config = dict(
    norm='rmsnorm',
    positions='rope',
    parallel_block=False,
    beta1=0.95,
    schedule='cos',
    train_tokens=952600000,
)
MLP neurons of a small language model. Each row is named by its layer, matrix (gate and up: input weights) and neuron, and shows model dimensions 112-175. Each number is 50 + 10 x the weight over its row's rms, rounded and kept within 0 to 99. A neuron's up and down rows have the sign that makes its largest values positive.
Before each neuron's rows, "fires in" lists the words (lower case) most often at its 100 highest values on Wikipedia text that the model never trained on.

fires in: "act", "near", "along", "new", "nearby", "beat"
L2.gate518:46 57 80 54 66 49 46 66 48 39 49 34 32 57 37 47 32 55 61 34 61 52 55 41 49 44 27 53 62 50 57 42 48 46 45 53 58 50 41 46 58 54 49 54 37 68 41 50 42 53 66 61 38 22 29 57 44 59 52 55 41 23 50 40
L2.up518:66 56 61 73 55 64 47 47 55 48 42 41 52 36 21 51 55 30 60 35 32 46 57 61 46 58 61 64 65 65 45 44 46 60 44 48 66 56 50 58 53 38 55 53 54 55 54 42 63 32 60 54 47 47 41 47 52 59 53 47 42 40 35 64

fires in: "of", "these", "the", "remaining"
L9.gate577:73 47 56 54 37 45 25 52 29 38 70 49 47 45 33 33 47 54 63 51 69 38 45 50 58 56 48 39 55 56 06 55 53 56 45 56 57 34 45 54 42 43 47 52 46 49 61 60 74 48 38 51 61 57 47 39 48 57 55 40 67 46 39 57
L9.up577:47 50 64 48 44 54 63 50 44 37 66 55 56 51 38 45 70 60 57 65 43 43 44 61 50 58 37 48 57 51 43 56 49 54 37 46 38 71 52 48 39 52 62 49 42 30 48 65 37 48 52 35 54 33 56 52 55 57 40 48 42 48 57 59

fires in: "became", "took", "went", "running", "take", "run"
L2.gate44:51 50 48 54 39 68 71 46 36 50 48 55 47 48 48 59 55 48 52 48 41 37 40 31 44 40 44 47 41 63 62 39 60 48 60 43 42 56 53 44 46 65 52 53 55 53 52 43 44 43 54 52 45 26 53 54 50 63 53 54 63 60 56 52
L2.up44:51 45 45 49 35 51 43 50 37 48 68 47 58 49 53 45 59 58 51 52 53 31 49 42 46 44 51 61 43 63 50 30 48 38 67 40 58 58 56 55 58 59 58 35 51 49 43 49 40 52 57 52 45 42 76 47 30 52 63 62 62 44 57 39

fires in: "several", "some", "other", "of", "two", "three"
L8.gate448:49 57 67 73 50 48 43 67 47 64 52 39 32 52 47 43 46 51 48 60 56 59 52 51 67 50 41 49 68 34 25 43 49 38 40 53 40 53 45 36 57 51 47 52 57 38 48 59 51 41 46 45 54 53 59 60 57 57 67 50 44 56 44 62
L8.up448:58 44 66 59 50 39 40 57 57 58 49 58 72 41 53 44 54 56 38 28 38 59 62 63 58 57 62 40 65 43 45 68 52 47 42 47 43 59 51 56 30 39 39 46 45 58 60 53 77 47 42 62 41 60 42 66 44 49 48 50 35 66 66 58

fires in: "of", "by", "gwathmey", "valenciennes", "de"
L13.gate242:40 71 65 46 46 43 56 76 37 53 53 69 61 43 54 49 55 55 54 52 53 60 56 46 32 35 52 44 47 55 52 52 47 46 56 51 52 55 40 38 68 40 64 72 57 40 41 55 60 62 45 44 35 41 61 49 52 51 48 68 49 36 37 48
L13.up242:43 54 56 48 28 60 53 54 42 44 76 69 70 42 47 43 46 34 69 74 41 49 46 58 50 40 43 62 57 48 57 41 55 50 54 51 39 62 58 57 38 56 56 45 57 51 44 51 46 49 39 42 43 49 51 42 58 69 22 37 43 58 57 61

fires in: "the", "arch", "on"
L14.gate182:47 43 44 64 22 39 72 49 41 47 67 58 59 56 45 39 56 64 43 63 57 58 57 45 34 41 56 65 33 40 49 50 72 73 39 50 47 48 27 48 43 52 54 28 52 37 56 63 44 50 65 46 45 36 59 47 55 54 56 51 42 39 44 65
L14.up182:58 45 43 37 38 55 62 61 52 44 51 37 44 60 57 46 65 52 41 60 52 55 46 77 36 27 67 51 46 53 34 54 37 48 55 26 43 29 36 57 51 46 61 52 42 61 40 50 35 42 55 47 43 48 52 56 57 56 37 58 57 45 47 37

fires in: "to", "of", "is", "will", "was", "would"
L12.gate327:38 48 57 35 48 53 42 59 62 47 71 58 44 67 62 50 57 48 42 65 53 43 37 36 55 42 70 57 49 44 48 46 50 68 42 43 69 28 47 60 49 42 49 67 68 49 41 30 57 54 55 67 26 45 49 54 55 52 59 61 15 36 55 56
L12.up327:48 54 49 56 58 56 59 55 61 39 43 57 45 47 55 47 70 40 39 47 51 52 52 49 36 41 53 35 54 67 51 35 50 48 58 56 49 34 57 59 73 41 59 60 42 51 40 65 51 49 49 72 38 35 30 64 56 76 60 34 64 45 42 42

fires in: "was", "be", "most", "also", "were", "not"
L7.gate238:58 43 59 48 53 50 56 67 56 54 48 54 47 56 56 48 58 54 39 41 56 53 32 40 38 27 60 31 40 49 40 46 52 56 63 41 42 53 45 48 48 44 44 39 33 51 53 42 45 47 51 58 31 33 64 59 41 30 55 54 62 42 57 46
L7.up238:46 55 45 51 51 38 61 55 55 41 37 54 39 46 61 63 49 43 77 43 36 57 41 43 41 59 56 56 47 34 38 43 65 53 53 49 41 54 49 48 35 53 51 63 61 52 34 51 56 39 44 45 33 47 56 48 31 46 61 36 54 48 44 40

fires in: "of", "with", "to", "in", "by", "on"
L15.gate273:49 37 50 53 29 44 55 65 66 50 47 39 65 47 68 56 42 38 50 59 30 31 58 57 36 45 34 52 48 41 36 43 56 54 65 68 61 48 65 51 46 44 50 68 54 43 47 60 41 37 44 52 56 53 51 43 51 44 59 40 58 51 38 40
L15.up273:41 53 38 57 82 44 46 26 37 53 57 49 46 49 36 45 47 48 70 39 41 40 41 67 28 45 50 69 63 34 57 60 40 52 41 67 55 29 41 48 28 37 47 49 44 39 56 40 48 38 42 37 18 60 59 51 53 56 47 33 44 52 43 73

fires in: "the", "in", "miles"
L14.gate126:31 48 47 53 61 48 48 42 25 30 61 42 39 44 53 57 55 69 57 57 54 48 62 43 44 55 46 57 45 49 53 55 51 49 51 31 50 54 49 39 59 42 53 36 44 45 60 44 35 24 52 50 42 42 29 40 59 36 49 45 52 56 53 56
L14.up126:64 58 52 55 54 53 36 39 52 55 52 45 33 46 60 56 60 61 66 66 36 53 53 55 54 46 52 61 56 47 66 27 45 50 51 30 50 55 53 65 60 46 48 55 46 39 48 42 48 50 57 49 54 50 37 46 54 51 51 45 57 47 53 58

fires in: "on", "in", "unable"
L5.gate501:43 53 40 61 46 45 66 48 53 33 60 39 38 52 47 45 38 68 53 57 48 40 29 47 58 51 19 56 57 34 56 62 58 42 45 37 59 35 38 39 43 42 45 32 56 40 34 41 69 53 42 42 37 45 46 34 49 54 61 47 33 44 47 66
L5.up501:49 38 47 51 39 48 55 47 33 61 57 54 46 35 49 72 33 61 59 52 52 41 48 42 60 36 45 43 39 51 56 60 63 47 55 45 39 38 48 47 63 59 53 53 41 44 30 23 48 36 30 70 65 67 53 45 57 46 71 68 59 60 41 43

fires in: "in", "of", "across", "the", "for"
L14.gate51:46 79 64 40 59 35 42 56 61 66 44 60 50 51 37 60 61 44 40 28 36 60 47 78 47 53 47 36 61 42 60 51 53 62 47 51 61 26 48 54 56 55 41 29 52 49 41 33 58 47 49 62 51 39 50 49 64 56 56 34 53 57 55 62
L14.up51:60 44 52 65 48 36 37 45 53 39 52 49 54 52 56 60 25 52 34 41 69 38 39 46 47 59 46 38 52 63 53 49 38 75 59 52 37 48 57 63 48 34 40 46 40 52 51 60 46 39 57 44 38 34 59 46 60 61 54 44 68 45 46 47

fires in: "the"
L11.gate175:41 56 62 36 57 38 58 60 48 56 37 52 55 41 49 33 55 56 49 42 65 49 46 32 62 75 45 42 56 35 58 37 38 60 41 49 52 37 48 47 47 50 48 47 55 53 59 49 55 43 62 60 56 43 39 60 62 48 64 35 69 56 47 34
L11.up175:45 47 60 46 52 52 62 58 55 49 66 36 60 43 36 66 52 57 51 35 71 31 47 59 62 48 45 55 38 52 62 62 45 47 43 38 45 46 54 61 49 63 38 60 31 47 71 58 40 49 39 54 41 40 59 34 31 51 40 46 49 38 57 53

fires in: "at", "the", "in", "from", "of"
L13.gate581:57 47 32 54 59 35 43 60 53 40 55 44 46 31 51 53 63 39 45 55 49 43 65 54 50 52 52 32 47 47 37 59 60 73 54 59 46 58 52 53 66 61 59 63 53 66 60 47 43 47 24 66 74 41 57 52 37 50 47 56 62 50 58 50
L13.up581:52 61 45 61 70 43 41 45 39 45 40 42 42 50 41 46 49 50 49 49 54 53 48 36 48 64 50 59 50 21 47 45 60 33 45 70 48 51 63 51 56 56 58 46 77 29 53 53 41 49 49 45 56 27 40 59 36 35 37 42 53 70 50 55

fires in: "september", "summer", "april", "middle", "born", "november"
L8.gate7:51 40 72 49 65 48 38 53 58 43 38 58 64 29 51 45 53 57 49 68 50 43 21 33 51 48 48 52 55 46 65 71 46 50 65 44 43 40 51 61 57 47 33 47 60 50 53 54 55 59 60 67 61 51 62 55 36 53 60 41 52 53 51 44
L8.up7:36 66 48 46 41 45 48 58 51 54 60 63 69 46 53 48 45 56 48 38 47 43 58 51 51 37 50 52 53 32 47 70 43 57 39 42 58 48 57 48 31 40 37 64 45 43 50 48 51 62 46 42 60 65 51 41 44 43 66 69 59 55 58 45

fires in: "which", "it", "india", "jr"
L5.gate619:50 45 61 53 61 49 72 51 56 41 57 41 47 40 52 48 36 57 65 47 53 53 40 59 42 51 59 31 48 36 59 36 60 42 56 54 59 60 43 36 46 68 42 38 48 57 39 52 47 50 68 51 71 37 40 43 52 58 55 51 55 60 39 42
L5.up619:40 59 42 55 49 51 42 35 43 33 53 64 48 60 58 41 44 53 48 63 47 40 51 58 59 57 50 60 44 62 57 39 50 64 47 56 51 56 39 44 50 48 48 62 45 55 47 51 32 32 69 46 64 53 58 56 60 60 53 38 47 62 68 46

fires in: "the", "for", "and", "in", "to"
L15.gate354:49 43 54 63 44 48 48 50 49 63 46 59 53 54 49 51 59 51 55 55 49 50 54 29 52 69 55 39 53 44 32 42 50 30 41 74 60 63 40 50 55 51 50 56 59 48 58 56 68 64 52 32 58 41 60 39 59 57 63 52 37 42 55 50
L15.up354:50 46 41 52 60 50 39 49 53 49 46 40 57 49 56 52 37 47 33 29 28 38 53 34 51 64 50 51 57 71 41 56 52 58 40 50 54 52 46 54 54 60 50 81 48 56 51 46 47 58 57 59 34 51 60 55 55 42 50 50 61 58 55 40

fires in: "by", "of", "san", "when", "sir"
L8.gate374:43 66 63 53 51 57 59 63 62 50 62 55 57 46 51 57 45 41 43 41 52 54 65 30 42 55 52 49 44 43 42 44 58 54 49 59 59 37 40 35 59 33 62 31 57 50 47 54 63 47 59 57 38 71 39 46 48 40 63 39 43 60 38 48
L8.up374:52 34 46 44 41 41 46 49 55 56 58 53 42 47 37 50 46 41 45 47 51 45 48 39 63 33 52 62 52 42 45 61 45 59 57 49 41 56 57 46 44 60 78 46 50 50 60 49 53 52 38 61 41 45 48 54 70 77 52 42 54 34 33 54

fires in: "but"
L13.gate486:47 52 55 52 65 47 60 47 45 49 50 64 62 53 34 68 53 65 53 61 51 47 39 56 40 41 43 64 44 59 57 26 43 43 32 55 51 53 49 64 30 52 37 55 42 48 56 48 38 51 55 44 41 53 32 62 48 50 66 65 35 60 63 36
L13.up486:48 39 47 56 17 51 44 53 50 71 57 45 34 53 50 65 59 65 52 50 60 54 41 55 53 64 53 51 46 35 49 62 51 47 43 56 44 65 44 59 48 70 71 44 48 45 63 49 44 59 46 47 50 40 45 40 44 61 74 51 33 50 47 34

fires in: "in", "the", "grumman", "a", "on"
L14.gate63:50 48 63 54 44 29 52 59 37 54 69 58 43 59 50 38 45 57 42 63 50 47 61 45 47 52 48 62 56 42 26 33 61 61 59 41 50 50 32 34 40 46 35 52 66 44 61 56 64 53 61 47 56 43 47 41 49 62 60 59 47 43 37 57
L14.up63:50 51 46 68 51 44 63 46 55 63 51 48 46 39 30 58 52 64 62 54 81 52 45 60 47 53 55 40 57 56 53 51 44 50 41 54 35 51 39 30 53 45 42 60 51 60 47 48 52 41 40 65 56 51 54 55 67 51 46 46 51 51 26 43

fires in: "the", "that", "but"
L15.gate116:37 66 49 60 44 44 45 56 23 56 57 47 44 42 63 61 48 54 42 53 92 46 44 47 56 35 29 39 59 64 64 46 47 55 42 54 58 63 50 41 58 30 40 51 62 43 48 60 39 49 52 28 49 57 44 66 74 42 67 45 39 43 46 59
L15.up116:26 45 56 52 55 60 53 47 56 50 65 48 39 44 59 45 50 50 48 34 54 49 43 54 56 43 41 41 46 44 58 52 42 56 47 39 64 53 40 35 40 46 26 55 56 30 55 45 49 49 56 40 53 50 59 58 65 58 43 40 40 66 46 50

fires in: "this", "an", "the", "a"
L9.gate571:42 53 58 40 67 29 65 69 47 52 56 55 52 35 53 54 41 78 61 41 48 44 29 58 56 61 45 58 52 57 56 42 57 38 37 51 57 47 50 36 50 63 39 75 48 41 67 34 49 35 44 37 57 38 40 50 61 36 57 48 40 38 46 50
L9.up571:32 39 61 43 52 45 41 56 39 40 73 60 58 29 43 46 60 58 61 49 51 25 24 67 50 51 39 64 62 44 47 69 45 33 50 47 43 38 51 42 52 51 61 56 30 42 31 54 46 61 41 57 44 40 52 63 46 50 57 45 27 53 56 39

fires in: "as", "is", "was", "s"
L8.gate335:51 62 40 54 51 51 47 54 63 61 53 52 60 45 41 57 36 52 47 58 66 67 56 64 58 29 62 33 25 56 47 63 47 51 63 40 69 55 58 59 51 50 72 53 52 40 45 57 57 50 53 52 12 56 36 57 33 54 48 54 41 47 57 42
L8.up335:49 51 58 44 90 49 62 53 37 53 51 58 61 59 54 47 62 35 51 42 37 40 28 45 55 50 65 43 63 61 42 47 58 56 56 52 55 58 48 39 62 58 54 59 56 46 31 62 45 43 44 59 59 41 48 46 51 51 58 37 44 60 33 49

fires in: "a", "the", "s", "most", "his"
L12.gate628:49 33 52 44 53 49 51 38 38 61 61 45 64 55 33 39 69 54 45 42 57 27 42 67 56 35 45 62 59 58 42 46 53 61 46 49 67 50 44 41 48 48 45 50 51 42 45 67 49 75 68 28 56 47 42 52 55 48 43 43 59 45 46 52
L12.up628:57 48 55 34 58 58 58 46 50 46 51 42 36 46 56 41 63 53 53 55 46 59 56 47 52 54 42 39 41 49 48 51 42 43 62 45 56 62 37 59 63 26 58 59 45 35 36 50 49 53 44 54 37 51 58 27 71 56 41 40 52 24 46 49

fires in: "is", "are", "was", "s", "were"
L11.gate275:42 53 46 38 48 37 48 68 51 55 60 48 40 65 42 53 51 49 50 35 34 41 41 42 36 52 52 26 32 42 33 40 70 42 57 64 56 47 53 57 55 52 38 45 42 52 45 34 44 39 64 55 40 61 53 44 60 50 50 60 50 40 43 44
L11.up275:63 50 47 33 56 23 58 53 56 56 44 48 68 51 58 45 51 59 53 40 61 49 42 46 66 39 42 56 43 34 30 34 49 51 54 38 35 42 49 55 66 65 62 55 61 53 47 47 36 57 59 43 38 32 38 39 44 50 66 41 46 45 56 49

fires in: "and", "would", "or", "to", "won"
L10.gate163:36 56 61 59 59 42 54 66 55 53 37 39 54 40 35 33 51 53 40 34 60 62 52 52 41 69 57 43 50 61 53 48 65 34 59 53 51 73 46 49 48 49 57 48 63 53 51 48 56 64 40 52 36 53 59 43 42 25 63 57 52 33 42 39
L10.up163:39 48 34 56 41 47 53 54 47 58 43 32 56 37 57 55 42 48 28 51 41 56 62 38 39 46 56 47 74 47 58 54 46 54 38 52 78 47 49 60 44 45 65 47 60 43 58 44 49 48 47 40 33 52 52 44 29 60 69 43 71 48 68 56

fires in: "and", "but"
L7.gate59:43 66 57 59 54 48 56 29 27 32 45 61 54 47 48 62 51 45 42 58 51 57 47 57 59 58 31 26 75 54 33 67 63 43 50 49 44 68 45 40 30 49 34 55 48 54 48 54 47 46 52 48 56 48 45 43 27 42 60 52 54 29 51 55
L7.up59:55 41 56 46 45 38 48 55 42 68 40 52 52 51 55 66 56 51 62 39 71 42 41 66 58 61 44 36 46 50 42 56 52 51 34 57 60 61 37 36 47 27 43 38 48 48 47 64 61 44 65 53 50 53 51 51 49 51 55 44 51 65 40 51

fires in: "the", "a", "this", "of"
L15.gate494:39 49 53 53 64 29 65 76 53 60 43 44 54 42 35 30 61 51 47 58 65 48 46 38 31 63 52 35 50 58 56 54 57 45 56 51 54 44 41 49 49 41 46 39 56 49 31 45 50 44 25 52 43 51 34 57 44 49 63 51 40 47 62 47
L15.up494:49 74 44 58 62 39 66 58 37 39 50 56 59 46 42 50 25 62 54 56 53 52 48 43 77 48 47 35 43 25 55 55 70 42 52 43 58 34 47 64 57 67 57 48 60 53 56 36 45 63 46 42 57 47 51 57 58 40 54 60 55 54 50 45

fires in: "new", "supreme"
L8.gate483:51 51 59 50 58 49 51 41 62 37 62 50 46 41 31 59 31 55 60 43 33 52 47 61 56 47 42 32 50 46 57 48 48 38 46 40 65 58 46 61 43 55 39 49 57 71 52 58 44 30 31 61 31 62 34 48 44 64 58 54 59 52 51 45
L8.up483:59 48 50 56 53 47 45 43 40 76 44 54 68 39 38 49 49 39 49 46 50 48 54 52 45 53 48 49 47 55 48 46 56 54 36 53 50 58 57 50 61 55 60 49 24 50 58 44 56 51 47 46 61 56 33 38 63 24 18 35 48 51 44 34

fires in: "a", "be", "according"
L12.gate341:54 38 35 62 54 58 56 37 44 62 49 63 48 47 45 45 53 49 43 52 46 40 50 57 43 32 72 36 51 66 40 56 37 59 56 42 57 56 48 38 51 41 30 56 53 58 43 45 50 42 50 44 58 44 62 38 43 45 69 50 54 34 48 49
L12.up341:69 44 46 62 56 55 40 60 43 46 39 64 59 42 65 49 47 66 36 39 58 65 58 65 52 55 48 61 44 43 49 46 58 41 52 47 48 36 71 49 42 42 60 70 45 53 34 58 48 56 50 42 33 68 66 44 45 55 57 49 67 61 39 26

fires in: "these", "two", "all", "those", "various", "of"
L10.gate120:32 52 68 65 46 59 38 56 58 58 69 63 52 27 36 53 48 46 46 43 68 37 43 65 43 38 55 45 53 59 32 66 44 39 50 45 46 46 50 31 55 43 63 47 58 45 56 54 53 52 40 45 50 47 41 39 54 65 79 49 46 50 53 52
L10.up120:74 46 61 49 45 43 64 60 53 37 52 59 50 57 53 37 51 56 34 40 22 42 63 39 51 57 57 46 46 48 52 51 39 44 38 38 45 49 48 49 44 46 39 51 35 61 54 46 55 51 36 41 54 41 75 60 61 48 49 47 60 28 66 29

fires in: "with", "of", "after", "following"
L9.gate567:52 70 56 65 45 53 53 59 52 44 50 54 41 55 60 47 47 40 58 53 41 62 47 57 42 43 36 49 44 47 47 42 59 52 61 65 39 38 38 71 46 54 54 44 65 40 60 55 49 32 46 46 42 57 51 43 65 52 43 49 56 65 56 40
L9.up567:34 60 61 54 44 38 58 39 50 61 60 44 30 55 47 69 47 41 63 45 58 55 48 47 48 54 66 42 40 33 49 39 51 42 43 52 39 36 52 40 44 50 50 65 74 44 60 42 57 55 46 43 42 42 82 32 56 46 42 52 41 51 51 55

fires in: "and", "who"
L13.gate366:46 66 40 48 46 50 53 58 48 38 52 50 53 39 57 54 53 45 63 40 65 48 61 39 27 53 57 45 79 48 64 49 66 53 34 44 68 67 58 35 38 37 41 72 58 51 34 51 35 60 41 35 48 44 36 31 42 49 44 49 55 33 60 38
L13.up366:66 50 36 41 40 64 52 56 45 51 52 52 53 47 37 53 28 46 52 43 68 71 56 49 54 39 55 44 47 42 21 58 47 47 46 54 62 49 60 49 47 50 43 48 24 45 60 58 50 56 51 47 36 61 30 47 44 55 57 65 75 50 47 44

fires in: "september", "april", "august", "march"
L13.gate195:39 60 59 57 33 41 30 24 57 33 50 57 69 40 50 54 60 38 44 54 73 62 33 43 53 38 60 30 57 46 54 71 55 59 45 57 53 51 43 70 60 76 56 49 41 60 44 62 52 39 50 45 50 46 52 42 52 72 44 37 29 71 57 43
L13.up195:42 59 51 48 67 45 50 35 44 57 67 50 63 28 44 45 42 38 60 60 51 51 40 45 49 46 70 39 47 52 37 40 38 57 42 46 55 71 40 60 31 67 34 54 56 57 39 40 43 40 59 30 66 50 67 51 62 52 50 65 28 60 54 45

fires in: "the", "their", "my", "her", "his"
L11.gate479:65 51 49 56 60 44 45 34 42 54 45 55 38 49 42 43 63 52 58 59 42 45 53 55 56 39 68 48 38 63 43 46 45 58 42 47 57 35 49 58 45 62 54 56 58 45 60 47 62 52 49 25 46 64 44 39 44 57 51 46 33 51 45 42
L11.up479:51 54 55 56 55 44 40 40 42 43 52 51 40 29 48 56 50 52 52 55 40 52 54 71 49 57 59 61 61 51 47 42 49 58 47 43 53 65 25 58 38 22 27 61 52 35 38 41 56 35 19 59 50 46 56 42 58 58 57 42 59 49 70 45

fires in: "new", "christmas", "cooper", "belarus"
L2.gate494:49 60 71 46 48 65 38 32 52 57 71 68 43 55 55 63 48 51 47 69 25 61 53 57 46 28 50 47 42 41 63 45 53 32 43 55 41 46 54 51 61 56 64 53 52 47 42 39 61 46 51 58 49 36 34 48 55 61 42 73 28 37 53 46
L2.up494:57 51 44 50 59 53 37 37 40 52 49 47 54 52 53 42 52 49 64 51 43 22 59 55 45 40 53 25 32 51 49 52 55 56 42 50 66 62 54 50 47 57 43 41 40 49 55 45 60 50 49 56 31 46 46 30 44 40 45 45 41 57 60 67

fires in: "said", "the", "this", "wrote", "routledge", "in"
L14.gate299:49 28 55 47 42 48 50 48 46 44 51 64 59 45 56 65 38 63 35 38 67 43 53 50 52 56 46 56 54 64 48 49 47 38 67 46 66 67 54 56 70 52 45 45 50 36 46 54 45 40 38 60 75 53 40 31 40 41 53 50 56 33 32 36
L14.up299:53 36 50 53 55 56 47 68 51 47 25 24 60 64 64 53 44 70 52 46 62 33 39 48 34 51 37 45 52 64 44 75 46 45 54 65 48 48 40 45 59 59 56 63 61 36 69 37 48 52 29 50 43 61 42 42 55 59 38 37 57 62 48 53

fires in: "and", "000", "took", "take", "create", "won"
L15.gate636:42 38 48 51 47 56 57 53 40 58 35 48 65 40 49 59 48 51 43 43 22 50 35 43 53 59 50 38 48 58 49 51 35 32 58 59 56 34 55 45 36 43 55 49 45 62 54 37 48 50 54 53 48 54 33 47 42 59 65 66 56 44 57 42
L15.up636:52 60 54 48 51 49 44 44 39 49 31 42 57 54 61 36 44 66 48 63 50 38 57 31 40 60 64 40 46 53 36 60 38 33 48 64 60 66 49 50 53 51 54 58 62 49 60 57 47 61 52 63 40 48 50 59 26 36 55 58 52 38 59 70

fires in: "be", "while"
L9.gate501:53 49 47 46 38 58 57 61 53 48 55 49 35 49 44 44 50 57 50 59 57 45 42 52 55 48 42 37 45 62 35 58 52 34 58 51 48 54 52 53 43 50 39 46 46 49 67 47 60 41 26 70 36 61 57 44 43 65 36 37 57 39 49 44
L9.up501:54 45 49 60 43 45 65 32 53 36 49 41 47 55 50 36 52 59 56 40 51 66 59 72 50 62 47 36 29 40 54 65 56 47 53 35 46 61 66 45 55 46 52 76 38 55 55 51 47 51 37 53 29 48 53 40 33 51 56 62 56 34 57 28

fires in: "in", "for", "on"
L12.gate702:59 41 56 62 41 58 44 42 64 45 63 43 53 42 49 57 56 52 64 57 30 42 54 55 32 50 52 49 57 36 48 62 44 41 46 62 50 65 32 37 45 54 59 48 56 54 31 49 56 44 60 50 50 66 48 54 44 50 62 56 32 43 47 55
L12.up702:55 70 50 59 52 48 40 58 34 46 41 47 41 56 56 61 46 45 28 35 33 40 59 45 37 62 45 47 56 58 42 47 55 43 56 56 55 68 19 38 38 44 41 51 48 56 39 52 28 56 58 59 55 62 70 49 50 46 42 48 45 54 43 56

fires in: "the", "in", "s"
L14.gate439:48 47 58 64 62 49 54 58 41 50 47 61 32 72 43 47 53 46 62 38 44 58 47 45 51 54 54 59 49 50 43 55 48 57 53 31 45 48 45 37 57 50 58 55 46 59 74 63 54 37 56 58 48 39 44 72 63 46 42 47 65 64 54 66
L14.up439:44 57 44 33 53 68 43 42 48 42 58 51 36 48 52 56 50 47 53 39 38 44 62 56 48 55 40 50 47 54 57 44 41 33 57 60 49 50 59 62 54 47 24 66 35 52 55 46 50 49 57 65 33 45 49 44 72 56 66 42 53 59 45 64

fires in: "there", "also", "now", "which", "it", "that"
L7.gate147:39 56 56 60 61 70 36 54 55 48 50 49 42 44 51 55 42 46 26 56 47 67 61 50 28 47 47 55 54 52 49 63 61 63 51 43 54 66 56 46 56 48 56 57 39 50 42 37 40 49 49 30 62 57 57 39 49 59 60 50 44 54 49 43
L7.up147:61 60 56 51 59 54 51 43 44 43 66 76 49 48 52 43 46 51 48 60 30 29 51 44 35 70 46 53 38 37 53 45 34 70 46 61 53 67 52 45 75 40 54 62 59 47 57 66 56 49 71 50 55 55 67 42 59 65 51 62 46 44 59 53

fires in: "the", "this", "it", "which", "until", "in"
L14.gate428:42 48 61 56 52 51 58 60 48 53 56 45 46 45 49 38 61 54 58 62 68 53 70 67 41 31 33 59 50 48 60 46 44 42 54 58 43 50 42 56 56 68 37 47 49 50 41 48 30 38 56 54 67 37 30 41 42 40 39 61 43 52 50 49
L14.up428:52 52 56 50 66 64 49 52 52 73 46 40 52 31 47 52 56 50 47 55 59 36 53 45 56 18 47 37 57 62 42 51 59 51 43 42 56 63 43 53 50 67 45 53 52 37 50 41 35 53 22 45 52 56 59 49 36 50 47 49 61 44 54 35

fires in: "the", "of"
L15.gate503:39 30 67 67 52 38 40 46 37 68 33 42 61 42 63 45 43 50 54 55 46 40 35 46 52 43 34 46 54 58 53 40 53 55 23 50 49 54 55 55 46 52 52 69 48 53 40 49 69 57 42 39 50 45 42 57 51 42 52 53 42 54 61 42
L15.up503:56 44 68 45 71 55 44 44 66 40 48 51 47 44 46 60 44 33 54 46 52 51 40 40 50 44 48 43 40 53 43 70 54 59 78 45 42 44 43 34 65 55 40 47 33 38 57 51 48 51 27 49 47 39 52 40 38 34 33 67 51 36 58 68

fires in: "the", "early", "first", "his", "over"
L13.gate263:49 45 43 44 49 32 66 45 59 40 37 57 33 31 51 35 47 37 51 51 49 37 60 46 60 51 57 54 63 59 40 61 61 70 56 36 71 30 63 38 49 64 55 58 60 47 57 45 54 51 43 68 56 37 57 32 48 56 51 52 56 47 47 52
L13.up263:60 38 42 62 46 43 36 36 41 47 43 43 33 38 54 52 60 45 42 45 55 44 59 51 41 62 46 42 59 57 64 59 55 47 55 59 65 26 51 58 73 31 75 34 35 38 45 42 55 29 37 54 61 38 57 40 44 46 65 54 49 60 73 34